Weights of a small transformer language model: 3 heads of 64 (1 for keys and values), biases.
MLP neurons of a small language model. Each row is named by its layer, matrix (up: input weights; down: output weights) and neuron, and shows model dimensions 112-175. Each number is 128 + 24 x the weight over its row's rms, rounded and kept within 0 to 255.
A block is one neuron, or neurons of one layer that tend to fire together. Before each block is what it responds to, as a language model described it from the Wikipedia text at the highest values.

Responds to: Table and infobox delimiters
L9.up274 [158 126 126 189 110  99 116 142 139 105 149 143 127  86 174 164  98 134 157 127  95 113 124 103 128 182  99  99 121 105 110  84 112 149 138 146  99 129 125 148  89 106 129 151 130  94 137 126 104 125 119 110 109 110 136 102 130 178 145 145 161 151  68 126]
L9.down274 [136 156 113 163 149 120 138 118 143 126 142 141 125 136  73 132 124 105 110 126 105 130 132 128  95 134  99 119 126 153  81 164 144 123 107  90 135 152 128 117 146 137 100  90 111 126  91 113 122 149 125  95  93 151 107 176 134 123 110 158 111  75  95 124]
L9.up412 [119 126 139 157 131 130 130 117 132 110  83 147 107 129 131 150 126 118 137 133  78 118 125 124 102 121 114  82 149 105 125 102 114 108 137  97 133 126 158 131 127 114 134 136 179 143 120 143 107 105 130 112 166 100 147 172 111 167 134 126 130 156 153 155]
L9.down412 [132 153 129 175 134 131 114 123 105 151 156 101 125 117 126 130 135  58 139 100 128 157 160 162 132 141 154 106 133 146 119 147 106 123 170 137 105 161  97 139 191 146 148 170 124 132 125 119 110 116 104 104 132 137 125 131 107 107 164 146 100  80 104 125]
L9.up624 [125 131 109 137 123  73 164 160 104 182 113 136 171 157 148 136 115  85 120 132 142 139 116 147 139 106 165 128 152 115  87 159 119 169 103 110  98 137 109 146 135 141 101 151 108 111 155 153 141 128 165 130 124 103 103 142 131 130 126  82 140 185 157  95]
L9.down624 [ 74  96 154 126 131 112 155 100 118  92 104 157 131 136 100 136 116 134 104 104 113 165 155 106 168 146 140  77 167  89 114 139 129 155 181 106 169 109  73 145 132 145  65  86 113 141 127 139 134 113 111 142  85 152 140 139 161 149 151 108 146 113 108 142]
L9.up634 [145 142 127 131  70  77 158 135 105 147 114 129  91 125 131 118 136  97 138 146 110 114 139 154 116 140 153 105 143 128 129 143  94 100 118 122 151 121 124 141 139 138 144 146 173  94 124 180  95 103 150 142  99 134 151 126 115 129 146 130 140 156 119 177]
L9.down634 [150 135 190 112 161 125 183 127  90 122 130 110 111 138 101 177 148  90 159 126 142 138 169 124 134 172 124 135  95 124 116 133 107  98 115 155 146  69 128 108 124 139 141 149 146 116 128 132 148 116 127 117 130 117 155 106 124 161 112 123 137  88 110 108]

Responds to: Infobox line-start dashes
L8.up233 [120 152 142 120 121 147 165 117 133 172  84  93 105 136  95 108 132 136 102 111 125 138 142 119 162 149 121 136 151 111  97 147  79 137 137 137 134 136 145 163 118 158 117 144 165 148 116 169  95 114 123 169 117 140 168 130  87 144  84 146 159 118  94 134]
L8.down233 [167 126 113 139 121  67 122 123 136 125 148 112 143 126  96 137 138 145 171 147 117  57 121 133 123 130 129 132 115  80 122 123 125 114 187 135 137 134 101 125  94 125 108 132 121 139 174 127 154 124 163 111 147 135 128 118 130 104 149 102  83 154 108 129]
L8.up264 [ 94 115 121 138 115 172 168 104 107 147 109 110 113 147 138 127 136 150 111 132 141 120 133 134 100 176  72 164 147 172 136  80 148 120 127 130 123 127 151 110 143 114 106 130 139 141 161 144  81 114 125 131 112 137 113 148 113 150 152 111 155 134 168 126]
L8.down264 [140 135 128 155 133 107 109 111 167 131 103 101 108  98 109  87 113 134 119 107  99 147 125 153 136 148 157 126 153 113 125 123 117 137 204  98 106 102 137 116  73 139 117 163 146 150 162 111 164  72 138 134 154 143 147 110 116 185 125 115 104 133  87 139]
L8.up337 [128 112 151 121 109 109 147 142 122 112  93  78 128 168 165 137 134 147 149 117  93  89 124  62  91 142 127 137 142 156  93  91 107 100 172 131 120 157 121 162 112 114  94 110  98 112 142 175 124 171 111 181 187 133 126 140 108 113 127 137 176 167 162 147]
L8.down337 [ 86 132 119  79 165 106 116 119 124  99 146 131 183  94 117 157 120 103 167 108 108 146 142 112 137 147 157 133 119 117  83 149 115 124 112 145 135 158 141 118 156 130 141 102  83 100  84 100 132 138 158 110 118 118 145 130 125 127 120 153 147 111  88 134]
L8.up454 [117 129 107 128 118 121 111  95 134 154  77 145 105 139  94 146 155 106 138 177 142 128 130  88 106 149 148 165 108 139 141  95 131 127 128 124 123  74 127 118 116 112 160  84 149 131 138 174 126 155 161 178 116 137 100 109 123 148 115 147 136 105 137 146]
L8.down454 [170 104 102 105 110 130 161 139 131  94 126 117  98  75 120 160  97 188 124 148 127 110 100 144 140 159 161 109 127 115 111 105 100 137 153 154 123 177 118  95 120 137 134 173 128  95 123 148 140 114 138 125 156 101 139 122 114 127 109 133 199 131 111 123]

Responds to: Surname completion tokens
L9.up179 [143 153 114 104 146 148 116 118 130 139 141 116  90 145 130 118 115 138  92 138 153 127 142 123  96 134  85 134  92 109 104 120  70 116 120 155 103 118 123 142 112 174 143 159 163 125 111 142 143 111 140 112 123 178 162 129 170 115 143 105 115 104 157 112]
L9.down179 [125 139 125 135 118 129 130 153 126 154 128 171 119 123 102 150 164 141  80 141 152 158 138  94 131 131 148  91 128 113 135 141 168 111 100 135 126 129 140 136 105 154 119  81 122 124 150 156 155 141 142 137 121 108 143 150 127 145 125 128 112 144 165 118]
L9.up310 [161 145 163  97 101 142 161 131  95 120 123  92 148 170 120 161 115 168  90  94 144 133 123 150  66 121  95 159  95 155 155 119 130 160 102 140 115 103 151 139 168 144 119 144 106 117  80 125 162 154  99 109  68 177 114 105 168 167 115 146 132 141 157 143]
L9.down310 [139 129 137 163 109  72  85 117 123 155 136 134 120  95 169 139 134 140 107 172 159 199 142 134 109 134 153 129 148 112  82 114 106 112 148  99 108 135 180 147  90 135 112  73 114 129 161 109 150 138 149 154 151 158 114 147 137 100 120 139 124 108 134 140]
L9.up376 [127 120 155  96 122  71 132 155 162  95 151 128 135 152 110 104 129 172 107 128 109 148 124 109  90 132  80 116 110 116  99 105 113 117 150 149 131 180 128 147 154 142 157 150 110  99 107 112 138 130  84 124 142 145  89  96 132 119 127 159 111 169 129  98]
L9.down376 [155 136 143 143 158 142 150 114 119 121  81 110 105 117 124 123 144 122 143 153  78 114 156 163 133 150 179 133 123  94 170 146  93 114 134 143 128 118 156 122 123 131 106 172  89 136 102 149 163 116 159 138 147 121 178 129 117 149 114 107 133  98 136 159]
L9.up522 [116 108  87 108 125 146 147 168 155 131 115  89 166 157 108 112 104 137 118 119 120  82 111 132 141 153 156  84 133 112 124 118 106 145  63 133 132 123 185 106 144 118 142 143 142 156 108 137 130 104 146 111  98 102 138 113 127 151 118 142  93 145 127 136]
L9.down522 [177 147 192 123 162 119 112 118 113 112 141 166  96 105 134 103 134 134  78 155 144 158 109 136 117 121 130 131 115 101 100 153  85 127 205 150 120 161  89 115 115 151 156  94 129 134 124 124 131  99 149 134 175 132 127 148  95 115 120  98 106  98 120  86]

Responds to: Infobox list bullets
L6.up58 [111 147 149 128 113 114 160 130  68 120 102 117 120  99 173 146 130 128 150 177 167 163 143 125 170 120 112 170  96 157 123 107  84  92 163 128 119 130 111 138  96 111 144 119 165 196  76 104 153 115 103 153 154 110 111 145 135 121 124 158  91 130 155 124]
L6.down58 [135 107 129 116 113 150 181 132  93 139 134  93 133 126 165 156 126 101 171 166 153  86 144 147 148 135 115 102  90 149 130 113 105  95 125 123 127  83 102 142 105 140 130  96 147 153 127 115 136 146 153 117 115  98 127 107  99 136  87 132 103 125 160 104]

Responds to: Article after locative prepositions
L8.up94 [143 146 151 139 132 162 113  73 151 137  96  94  93 120 114 111 100 149 129 149 128 173 128  95  85 145 154 154 159 109 138 100  89 127 131 123 121 142 126 128 103  59 107 147 129  89 118 129 116 147 116 112 132 104 130 105 150 127 132 163 173  82 156 132]
L8.down94 [123 112 109 104 164 139 156 147 136 113 133 143 174 163 157  83 123 126 142  83 128 128 130 135 143 141 109 124 108 120 117 129 122  99 134 137 129 103  67 129 133 158 141 107 159 158 113 116 143 125 143 152 141 142  89 117  94 128 125 118  61 127  87 125]
L8.up162 [124 139 119 132 111 162 114 107  89 121 122  99 128 144 172  86 115 113 144 141 127 141  89 169  86 145 152 154 149 101 113 134 155 120 132 159 125 126 130 145 150 144  75 157  92 134  90 127 143 130 203 140 158 188 106  95 164 103 132 140 162 122 156 148]
L8.down162 [ 90  89 132 121 141 145 131 141 106 104 147 118 120 143 123 161 119 112 103 105 104 146 191 103 122 102 109 108 145 148  88 118 163 156 169 105 142 174 115 161 156 117 127 128 148 107  87 129 132 153 158  91 109 104  93 114  85  99 163 130 121 117  98 116]
L8.up236 [119 168 123 139  94 111 119 161 118 167 125  89 132 115 130 134 145 134 101 158 121 155 150 114  80 127 122 159  71 118 138 117 127 120 136 123 162 146  93 113 110 128 112 161 106 141 115 116 181 164 159 103 107 147 122 127 132 154 162 116 115  99 173 107]
L8.down236 [127 114 153 136 112 138 137 106 110 131 130 111  95 149 107 110 122 147 119 131 114 141 139 121 141 160 117 120  75 139 130 138 159 124  99 164 129 109 131 125 101 110 119  92 148 156 135 135  80 125 149 136 149 139 106 116 107 139 101 116 165 132 115 116]
L8.up344 [142 129  86 135 126  97  89 141 118  87 108  85 112 112 184 145 123 119 137 134 130 151 149 100 111 141 154 173 135  97 169 158  85 125 105 141 158 143 163 166 125 135 100 159 114 127 134 141 139 133 170 118 114 155 114 157 139 133 142 143 118 138 120  95]
L8.down344 [164  76 116 122 115  83 153 135 131  84 135 152 137 130 129 142 142 107 109  83 147 127  88 115 109 132 144 172  99  86 106 100 113 120 106 126 133 102 144 117 106 132 132 135 188 135 123 145 139 117 159 102 122 134 129 129 109  95 151 113 179 152 124 146]

Responds to: Word-interior vowel fragments
L8.up51 [141 114 130 137 121 140 125 144 150 126 113 106 116  83 147 143 127 111  96 162 176 135 135  76 101 111 177 156 117 143 108 115 131 147 182 166 113 153 113 103  98 107 131 104 163 117 172 126 146 109 137 120  91 126 106 181 135 136 141 120 118 178 165 153]
L8.down51 [159 120 166 119 123 103 118 142  93  92 122 116 112 146  89 123 107 190 135 113 100 181 101 142 149 149 119 100 143 143 158 100  94 117 122 100 148 131 157 171 144 141 142  92 120 148  87 149 135 122 125 110 125  85 147 108 170 137  95 130 112 107 163  76]
L8.up62 [114 155 125 136 113 107 151 127 146 143 110  69 168 175 114 116 105 134  88 105 103 106 104 128 144 130 122 129 129 130 129 172 122 129 123 182 161 130  86  83  92 143 115 134 144  91 152 155 102 170 121  94  88 146 145 172 153 104 131 132 126 118 148 158]
L8.down62 [167 136 143 132 133 128 163 121 118 159 166 130 103  95 106 144 121 177 135 117 119  81 157 127 123 123  97 127 156 135 133  78 109 125 154 125 146  85 127 180  83 144  96 121  92 144 142 148 119 181 164 101 126 146 111 147 152 128  85 143 141 113 139 133]
L8.up180 [ 90 123  96  91 165 144 155 111 108 100 108 114 191  93  94 138 149 144 139 157 119 152 119 161  99 136 152 130 110 128 172 119 118  95  98 140 157 114 160  66 133 141 133 113  88  99 126 175 130 138 165 117 138 157 140 129 103 149 126  70 133 129 136 140]
L8.down180 [150 154 162  96 140 154 136 103 170 163 100 108 113 111 128 180 118 124  98 103 125 163 130 122 100  92  74 157 142 122 140 117 136 144 110  78 156 134 155 118 111 128 128 118 101 124 116 114 107 168 148 109 125 157 126 146 111 150 100 123 145 104 113 144]
L8.up485 [119  90 115 158  92 106 106  97 136 107  99 122 123 133 168 120 136 132 125 153 160 123 106 129 138 118 114 148 132 134 130 135  86 146 157 160 102 124 121 149 111 133 179  80 102 154 149 115 113 129 137 141 104 123 159 162 144 136 152 136 115 146 129 101]
L8.down485 [106 113  77 138 126 124  75 146 139 157  87 110 120 130 174 148  84 122 139 143 134 139 140 142 153 119 111 108 139 107 112 127 171 152  98 150 125 127 137  82 140 102 130 156 130  89 141 115 152 134 109 119 123  96 121 137 129 143 108 132 117 155 151  99]

Responds to: Surname fragments in names
L8.up130 [156 100 112  68 153 151 148 132 134 132 172 147 109 128 110 147  75 138 118 121 136 128 136 106 111  98 156 117 155 118 163 131 131 188 125 166 143 120 154 136 128 173 134 139 138 140 118 119 138  82 155 139 158 112 152  75 136 169 121 131 114 129 121 166]
L8.down130 [117 127 131 134 138 174  83 125 118 112 110 107 154 121 128 124 151 139 143 165 110 162 133 158 121 168 106 105 121 156  67 106 172 140 125 111 147 170 115 169 144 160 140 126 145 145 118 136 122 135 142 123 122 143 118 119 182  83 188 104 120 141  97 131]
L8.up373 [ 98 107 113  90 146 111 117 129 139 139 150 103 115 167 111 141  92 162 113 124 117 116  56 186  92 119 129 149  80 129 137 141  96 165 140 111 138 136 152 133 145 106 118 131 168 149 147 110 126 100 147 104 136 129 183 101 135  92 163 112 122 161 125 115]
L8.down373 [105 138 143 140 131 132 156 133 123 147 111 119 123 121 137 113 121 110 111 147 139 134 201 112 138 126 134 129 157 119 162 116  98 101 124 104  81 114 124 127 124 122 125 121  90 128 104 131 128 125 120 120 102 137 133 120 185 122 118 139 132 101 101 142]
L8.up555 [152  92 127  70 117 120 141 124 134 156 139 146 106 159 153 134 157 116 102  72 133 162 121 111 127 138 122 113 145 139 154 125 104 146 121 152 127 153 164 162 105 132 142 134 132 112 130 137 121 127 101 167 105 133 115 132 125 131 160 151  77 128 120  82]
L8.down555 [156 143 121 148 145 146  99 111 144 140 141  94 129 154 104 170 171 140 121 168 130 129 141 101 114 170  94 131 129 131 101  90 144 137 144  97 111 163 113 165 159 148 142 151 150 154 145 162 135 148 127  88 125 150 163 101 116 119 135  92 106 130 109 136]
L8.up613 [124 106 141  97 149 141 105 157 113 120 157 139 123 148 148 115 149 163 127  88 112 104 103 146 131 143 162 127 141 123 147  91 126 143  84 120  95 139 117  99 122 155 108 145 188 151 178 128 147 107 141 120 115  91  80  82 132 120 141 167 155 133 131  98]
L8.down613 [132 104 141  90 113 102 155 125 151 118 112 157 117  94  89 120  95 161 146 132 126 149 116 121  96 145 116  96 125 112 144 112 126 157 105 105 126 132 165 141 138 146 158  95 103 141 126 172 133 143 100 159 135 142 172 138 155 112 115 146 145 133 132 135]

Responds to: Verb or connective before its complement
L9.up126 [134 155 107 126 163 100 131  97 138 127  96 130  95 119  87 133 126 165 103  97 112 194 155 126  92 154 189 121  72  82  68  99 159 119 137 119 107 122 135 113  83 121 117  94 128 120  91 137 134 130 104 125 136 134 132 137  80 119 126 114 160 105 104 100]
L9.down126 [132 145 118 147 138 149 155 139 124 106 112 118 156 115 123 134  64 106 148 151 119 130 101 141 102 134 147 128 107 111 124 122 108 142 112 120  51 124 123  93 200 130 104 175  91 165  80 124 160 127 140 124 145 116 165 103 151 139 121 136 168  95 118 139]
L9.up256 [ 97 148  90 134 151 145  98 139  89 139 116 136 136 130 139 111 140 116  94 149 111 139 142 116 107 146 105  65 106  89 125  95 148 144 114  72 148 169 136 165 141 133 103 170 125 121 146 117 136 134 146 136 143 121 135 102  89 116 149  96 121 143  81 119]
L9.down256 [140 128 136  65 137 142 109  98 126 150  95 168 131  98 121 121 107 132 158  89 139 133 156 128 147 130 147 192 145 203 104 112 161  96 102 117  80 144 134 142  92  97 113  99  88 148 134 126 128 114 145 146 152 131 160 120  87 131 121 137 115 137 120 130]
L9.up359 [134 112 154 139 149 110 133 167 131 135 139 142 109 111 105  88 131 130 135  94 135 140 108 166 150 179 146  72 142 100 100 124 143 124 103 108 110 134 150 131 127 140 151 114 181 142 139 179 113 132 113 144  91  74 145 134 165  99 190  83 164 177 115  75]
L9.down359 [ 93 156 115 135  87 125 173 172 106 141  93 106 154 153 139  98 156 108 120 106 130 117 141  94 114 158  98 161 143 110 122  85 114 148 126 104 147 128  94 121 133 168 146 139 159 137 139 133 138 192 131 111 118 115 124 140 131 151 168 139 144  98 119 180]
L9.up523 [109 153 141 120 116 122 135  60 108 157  94 140 103 126 158 122 126 131 153 112 158 172 160 107 147 143 123 105 168  95 107 116 130 134  98 112  95 108 121 143  91 118 122 128 109  82 143 142 127 144 117 186 133 130 159 157 111 147 104 106 135 123  86  51]
L9.down523 [132 137 152 116 128 153 107 151  85 104 140 116 132 149 157 154  90 145 119  99 124 118 145 175 150 139 136 151  88 113 178 120 141 162 151 130 112 134 139  87 127  96 128 142 139 140 135  97 118 163 134 131 145 124 129 138 115 119 110 117 144 103 141 155]

Responds to: Mid-entry name connectors
L9.up139 [117 140 130 149 162 134  73 117 120 123 103 139 112 197 122 125 134 144 100 118  82 127 146 107  64 112 104 114 105 120 161 133 119 150 126 119 163 140 130 161 113  71 103  66 114 131 178 111 124 133 127 114 117 149 116 156 159 148 117 128 158 107 112 136]
L9.down139 [128 137 108 108 151 123 117 149 131 126  97 113 136 154 176 115 117 174 155 146 168 146 137 102 150 144  93 146  78 110 127 161  94 119 162 131 134 115 157 103 105 172 144 169 159 145 156 129 142 133 158 146 161  79 133  69 136 165 111 107 145 116  80 119]
L9.up169 [133 139 140 113 113 108 105 141 148  95  91 157 125 142 106 139 151 126 117 127 100  99 127  92 116 107 118  98 110 126 132 113  98 172 156 147 144 141 174 161 106 142 154  98 101 107 152 101 119 154 176 111 137 119 148 108 136 148  85 140 144 107  86 186]
L9.down169 [141 148 113 101 118 153 123 129 148 132 134 131 167 133 105  84  69 110 163 157 134 141 129 155 132 101 141  90 103 166  98 113 101  93 125  97  96 143 144 104 159 124  88 152  75 132 107 144  95 133 123 120 131  80 167 133 163 146 134 148  98 150  95 118]
L9.up420 [135 126 175 131 106  98  56 124 109  99 101 104 157 123 126 132 124 146 156 159 117 157 156 110 115 142 143 135 163 132 150 141  88 135  66 165 137 122 134 125 129 122 138  98 121 161 214 105 142 132 144 165 122 117 151 141 112 160 128 127 165 124 129  93]
L9.down420 [113  92 113 132  85 155 156 165 131 135 108 135 139 131 128 141 172  98 153 103 137 131  94 135 125 149 151 128 113  89 178 118  92 112  99 149 121 146 114 126 171 157 104 122 173 103 121 123 142  96 102 113 101 124 152 105 137  91 123 155  97 120 125  99]
L9.up430 [125 140 169 154 133 182 116 139 143 121 136 146 100 120 163 128 135 106 116 143 108 159 197 102  94 119 127 138 118 105 120 108 110 169 110 103 118 117 111 125 139 123 106 119 147  95 121 159 130 132 124 116 158 148  97 126 145 106 141 117  95  81 121 147]
L9.down430 [117 125 152 111 111 186 111 147 160 122 108 200  97 104  98 156  94 156 127 157 126 124 120  84 111 116 116 126 106 122 145 156 104 176 150 145 114 138 144 128 160 125 136 197 111 146 122 159 169  87 176 148 138 137 131 132 123 107 149 153 147 115 153 126]

Responds to: Second piece of split words
L6.up57 [149 119 130 123 185  92  95  89 160 120 111 137 122 144 165 123  76 119  88 152 164 137 144 106 159 118  90 142 140 101 109 128 144 124 149 108  91 126 122 141 107 125 153 132 102  94 120 142 120 138 124 133 127 145 134 158 124 151 148 104 103 149 197 124]
L6.down57 [150 106 125  97 108 155 115 139 134 121 126 138 140 125 131 141  97 147 157 128 129 117 137 138 111 155 120 156 131 103 111 119 140 122 172 166 102 134 152  92 134 139 140 139 106 140 139 123 136 132 127  96 190  88 143 152 128 127  82 109 138 148 158 138]

Responds to: Verb-governing to/not/modals
L6.up320 [140 125 133 137 114 123 125 106 147 165 141  99 135 125 183 106 173 148 113 133 121 108 158  95 129 101 101  99 140 153 125 149  80 168 115 165 115 151 138 129 142 156 151  82 162 112 113 133 129 177 162  97 148 141  97 160 123  55  98 119 141  96 161 110]
L6.down320 [136 128 121 112  93 148 158 115 193 157 138 105 139 155 109 154 157 150 123 118 126 151 138 117 178 130 139 135 123 126  87 148 131 155 116 143  90 119  76 111 101 152 159 130 124 116 100 132 169 139 135 155 129 122 106 146  98 145 119 124 134 148 133 140]

Responds to: Mid-word fragments; table header ends
L9.up143 [ 98 116 129 142 105 132 102 107 155 113 104 138 158 108  95 158 135 130 116  69 148 160  91 158 118 169 127 160 131 170 122 159 136 150 131  98 144 125 123 100 127  90 142 153 150 143 113 164 143 149 105 134 151 119 158 107 137 119 133 105 135  88 120  97]
L9.down143 [121 118 118 149 150 154  92 165  62 139 130 101 133 138 122 165 144 128 126 123 121 124 116 135 105 130 117  80  91 114 162  86 156 153 151 156 123 114 149 138 150  82 140 170 143 142 131 155 110 132 120 124 147 121 147 139 144 106 114  97 116 132 125 140]
L9.up170 [159 117 117 129 105 138  96 143 146 121 141 138 108 106 147 101 115 113 157 135 177 121  81 110 126 131 159 121 139 153  96 131 139 108  98 106  90  99 132 158 110  91 107 139 155 104  89 105 128 143 148 153 126  98 139 130  83 156 147 120 109 157 137 143]
L9.down170 [107 139 141 133 123 116 147 163  93 146 133 186  94 121 167 130 112 120 159  89 118  81 111 113 137  97  93 162 140 156 109 137 101 132 134 139 127 153 117  70 132 100 149 150 117 113 112 167 139 111 112 116 151 115 131 145 117 153 149 125 158 144 111 124]
L9.up477 [122 103 135 123 134  96 114 137 162  97  96 123 109 147 121  92 130 116 122 133 137 144 130 117 103 116 107 129 144 120 106 137 114 135 144 147 104 122 148 176 117 121 144 118 152 112 125 106 157 147 112 150 138 137  70 105 114 116 155 101 140 135 110 181]
L9.down477 [109 128 125 169 140 124 134 130 113 154 122 123 150 143 128 117  86  96  92 132 128 136 159 194 111 162  92  99 154 123 167 117 130  92 124 147 150 134 108 146 154 154 115 109 139 136 136 146 126 145  81 127  95 150 106 111 151 103 156 171 130 100 108 106]
L9.up551 [134  85 103 148 130 143 102 165  91 147 117 122 154 111 122 106  94 114  60 110 151 117 119  89 144 161 109 151 154 138 149 155 111 152  77 148 133 131 117 114 129  67 122 120 147 150 146 144 134 166 116 147 185 128 125 102 164 152 168 120 135 129 128 126]
L9.down551 [115 162 123 154  89 143 143 118 158  45 115 149 136 105 117  73 131 141  98  87 141 112 101 141 127 152 104 134 115 176 119 172 125 161 125 112 162 101 140 130 112 180  98 138 127 115  99 128 109 175 110 111 135 184 121 114 145 138 131 133 159 134 129 142]

Responds to: Complement-linking prepositions
L8.up87 [106 126 120 102 144  91 124 129 148 130  96 118  93 122 121 146  93 127 160 148 162 192 126 138  94 118 124 132 149 121  95  95 132 130  76 146  90 164 139 129 148 106 125 116  97 131 152 182 158 119  83 124 148 136 109 143 137 161 125 125 109 159 143  96]
L8.down87 [134  93 118 112 152 138 133 118 133 124  95 153 162 115 161 122  36 103 116 144 105 106 197 115 142  84 125 148 114 153 155 108 147 149 117 140 101 117 113 126 116 136 122 109 107 130 114 109 143 129 144 153 133  95 131 158 114 121 126 127 171 110 117 121]
L8.up458 [176 159 127  99 138 143 114 130 164 152 121 119 141 134 177  83 132 133 127 102 117 157 130 109  95  80 146 116 127 107 112 127  87 155 106 124 123 140 142 132 136 159 110 128 123 127 111 150 134  92  99 133  85 163 125 131  78 101 117 104 127  92 152 123]
L8.down458 [ 77 130 129 113 135 122 110  89 111 189  72 149 107  80 124 142 128 153  99 151 125 132 144 145  99 142 120  74 114 112 122  71 144 148 149 102 104 135 124 164 136 100 152 132 138 138 121 122 131 157 132 138 133 118 134 111 112 129 121 126  95 127  70 138]
L8.up502 [130 153 119  92 130 151 106 138 151 119 128 112 109 147  95 134 136 113 143 141 119 154 174 134 118 126 110 152 137 130 128  97 129 121 133 111 105 143  84 135 145 155 141 138 128 163 105 139 187 113 125 117 146  88 149 155 127 145 113 124 139 109 120 141]
L8.down502 [ 91 157 161 173 143 106 135 124 186 135 122 152 122 124 128 128 110  81 128 149 100 134 130 125 105 110 132 125 148 141 145 126 103 146 104 147 132 116 154 109 128 128 125 120 119 173 139 178 146 155 112 129 136 100 114 134 101 111 154  98 112 134 112 118]
L8.up554 [113 186 122 105 139 124 131 107 142 127  92 109 110 128 140 118  99 116 146  98 175 140 122 153 128 110 147  98 151 114 127 118  94 171 116 105 128 136 128 173 166 128 175  98 123 159 117 175 124 137  79 147 136 124 125 118 131  96 158 139 116 112 112 108]
L8.down554 [133 102 115 128 113  98 105 100  87 127 168 164 165 162 123 124 145 145 102 132  92 147 153 145  91 157 121 188 145 116 155 112 128  83 154 132 111 121 125 120  72 169 124 162 102 133 135 106 156 144 162 129 122 127 150 186 110 169 106 114 113 142 160  94]

Responds to: Location-phrase connectors
L6.up96 [106 180  80 121  79 125  79 135 155  60  99 107 109 132 134 140 105 160 145 109 131 121 129 115  98 145 172 100 124 110 153 146 107 117  99 136 110 127 113 138 124 114 123 141  74 141 137 133 135  99 145 133 137 157 138  93 120 169 117 192 159 146 115  90]
L6.down96 [107 138  82 125 142 149 129 107 118 132  95 112 118 138 169 128 154 136 126 111 173 141 148 160  97 177 113 142  79  96 168 100 116 140 127 168 126 155 158 129  77 147  87 124 151  96 100 152 112 120 128 129 106 145 145 105 108 128 118  97 149 123 120 139]

Responds to: Surname start after forename
L6.up232 [128 110  79 167 122 132 123 150  78 132 137 126 109 137 128 161 175 107 112 126 158 126 121 117 131  90 145  89 131 122 103 105 104 157 119 139 111 139 100 143  92 137 118 141  88 112 158 152  90 154 152 136 109 153 131 137 125 125 143 132 104 140  93 142]
L6.down232 [172 121 134 108 152 102 141 164 145 145 103 130 126 102 176 189 148 139 141 131 129 143 124 111 156 119 150 114 154 119 118 127 111 174 100  92 111 149  72 123 100 136 148  77 172 120 129 142 135 140 128 154  79 109 168 108 129 106 151 154 130 130 101 135]